config.toml
n_kv_head = 6
head_dim = 64
positions = "learned"
qk_norm = true
parallel_block = false
schedule = "wsd"
final_lr_fraction = 0.0
batch_tokens = 32768
doc_mask = false
train_tokens = 358000000
MLP neurons of a small language model. Each row is named by its layer, matrix (up: input weights; down: output weights) and neuron, and shows model dimensions 256-319. Each number is 128 + 32 x the weight over its row's rms, rounded and kept within 0 to 255.
Before each neuron's rows, "fires on" lists the tokens most often at its 100 highest values on Wikipedia text that the model never trained on.

fires on: "y", "n", ".", "l"
L13.up254 [146 133 154  97  93 121 164 111 182 140 137 132 140 120 197  83 142 105 118 135 115 112  63 124  96 132 177 138 125 150 154 105 143 162  91 130  88  86 128 111  92 139  82 104 107 132 122 143 130 151 101 113 136 147 107 158 190  86 109 128 151 151 127 117]
L13.down254 [120 194 145 131 115 151 150 187 110 122 121 142 114 138  81 139 116 172 119  95 133 182 150 142 196 173 146 127 111 163 102 125  76  85  88 128 220 158 125 118 121 142 187  53 135 144 148 135 119 136 100 158 101 172  95  96  95 152 130 191 117  74 180 138]

fires on: "Sh", "W", "S", "U", "out ", "Al"
L12.up1146 [128 153 155  94  81 136 103  90 105 157 130 164  83 165 164  77 152  59 115 114  61 156 120 120 152 152  69 128  72 118 147 159 145 122 157 109 165 124 153 167 131 104 113 167 120 109 140 163  99 132 120  86 105  97 151 150  70 102 152 128 168 140 146 129]
L12.down1146 [161 110 100 143 171  95 131 169 139 117  94 106 132 141 169 117 145 150 113 176 177  78 131 120 118  73 138 159 150 151  93 110 168 140 135 187  87 182 139 134 128 133 147 157  77 131 130 196 168  56 149 169 101  78  73 138 140 123 108 126 148 120 152 171]

fires on: "an ", "10", "R", "r", "b", "t"
L13.up280 [ 83 130  84 136  56 145  95 155 147 114 135 116 134 122 157  75 143 146 115 134 157 128  66  53 113 127 114  69 158 108  84 127 123 157 140 135 131 171 223 140 105  98 187 148  94 142 131 164 151  39 153 108 133 172 116 149 113 197  83 103 197  95 117 133]
L13.down280 [114  47 111 118  78 122 166  92 100 125 148 156 182 186 142 135 121 170 141  64 135  67 100 164  87 150 135 130 108 151  78 178 110 156 175 143 175  90 106 118 146 169 122 133 158 164 129 115  73 131 133 138 121 134 105 121 160 150 148 211  82 152 109  97]

fires on: "7", "6", "S", "re", "0", "8"
L14.up1293 [ 99 107 127 180  66 115  96 180 109 148 164 168 146 134 109 112 160 115  78 102 152 141 172  39 107 102 130 110  80 144 104 108  94  65 148 131 116 100 178 181  83 147 149 184 139 166  94 139 151 150 168 114 180 144 111 157  80 154  56  63  82 134 110 179]
L14.down1293 [116 120 178  96 120  87  77 131  98 126 156 138  49 183 132 174 110 158 137 153 163  99 171  99  95  86 160 141 151 122 141 109 112 122  91 130 146 161 168  92 168 167 156 139  62 152 160 171 192 167 111 108 141  90 156 128 109  98 157  91 118 138 115 110]

fires on: "7", "8", "5", "d", "6", "ad"
L14.up348 [ 85 126 117 137 102 117 110 145 146  96 140 137 133 146 125 150 132 111 129 144 102  92 131  76 131 135 177 155 153  89 112 111 123  95 127 158 105 158 134 178  86 145  95 124 106  96 133 130 119 186 195 133  99 120 116 200 157 132  52 102 112 123 129 199]
L14.down348 [126 116 149 148 124  73  57  76  98 185 130 131 101 129 154 151 133 124 122 126 123 147 130 102  75 116 164 138  96 142 138 181 107 121 105 129 111 176 139 130  92 164 143 169  89 158  97 193 122 206 151  77 180  78 159  79 109 102 133  95 153 163  95 161]

fires on: "l", "w", "f", "h", "n", "e"
L12.up719 [ 52 104 134 161  79 116 133 127 113 129 114 159 136 197 147 117 101 144 114  46 195 155  89 123 158 118 140 132 124 111 107 170 149 172 156 173  62 133 120 138  78 161 158 169  86 174  94  94  96 131 109  71 110 178 156 141  99 230  96  89 115 185 115 129]
L12.down719 [100 145 140 106 132 115 141 122 118 149 155 176  75 126 112 128 146 148 151 169  93 110 140  98 127 124  90 104 148 140 122 145 136 148 118 135 186 133 157 105 136  95 169 130 122 102 161 128 161 192 152 138 175 107 150 134 106 187 136 139 131 160 157 147]

fires on: "of ", "on ", "\n", "cens", "of", "view"
L8.up1384 [119 165 103 112  94 111  76 134 140 159  97 125 102  85 165 147 145 150 141  90 117 105 164  70  85  94 139 111 116 156 130 165 181  99  97   8 108 121 138 195 109 204 183 205 107 139 159 158 104 101 161 145 118 125 174  73 177 119 114 120 109 162 120 113]
L8.down1384 [102 191 126  88 139 113 164 171 131 111 109 144 118 208  90 186 105 133 141  90 102 126 146 132 160 117 117 134 143 116 125 121  98 103 150 163 127 132 130 108 125 167  45  88 125 111  90  87 170 118  96  98 110 161  94 148 102 197 170 140 167 118 179 151]

fires on: "y", "or", "t", "es", "al", "l"
L12.up330 [115 116 101 126  59 104 153 114 166 195 182 100 103 178 144 139 166  98 101 137 161 103 120 111 126  79 190 131 126 153 152 118 113  88 148 130 125 100 187 150  96 101 132 117 136 138 162 123 124 162 101 138 126 117 173 137 191 119  96  79 135 110 107  90]
L12.down330 [ 94  84 181 174 100 111 181 225  80 155 106 125  88 140 102 110 122 110  99 179 189 120 130 140 184 217  78 111  96 134  97 131 152 134  76 135 160 152  85  98 150 127 159 166 152 101 160  79 112  91 132 198  62 142 139 144 123 152 162 177 152 127  92  62]

fires on: "r", "t", "ation ", "ce", "le", "tion "
L8.up387 [107 135  90 191  87 138 101 163 137 200 165 123 107 142 153  91 189 120  68  96 116 128  66  70 105  96 117  82 173 150  97 165 119 128  89 162  95 148 175 131 125 139 144  96  76  79 116 198 124 134  96 159 154 136 142 138 110 189 113 101 132 185 146 114]
L8.down387 [158 110  87 138 155  74 198 131 151  84 116  98 119 134 156 162  74 138 161  99 135  89 182 184  63  68 114 127 124 151 172 154 124 103 128 156  84 104 119 115 114 130 175 123 126 138 100 147 101 121 137 156 167 136 117 107 133 126 131  89  79 108 136 142]

fires on: "z", "Z", "st", "S", "W"
L14.up66 [119 111 126 133 142 186 169 107  94 130  98 120 149  95 200 151 208  90  99 168 127 198 123  73 123  84 127 115 105 129 107 119  88 131 159 114 172  67 155 216 140 126 153 151 133 117 122 138 169 145  84 138 142 136 122 179  88 145 100 123 118  98 139 157]
L14.down66 [105 136 101 177 125 107 115 121 129  79 115  70 103 167 132 134 154 114 203 125 123  84 152  88 158  78 156 103 119 110  98 165 165 105 122 177 116 176 112 106 150 142  83 118 108 191 128 175 134 118 123 101 107  50 123 157 177 136 178  99 128 134 133 133]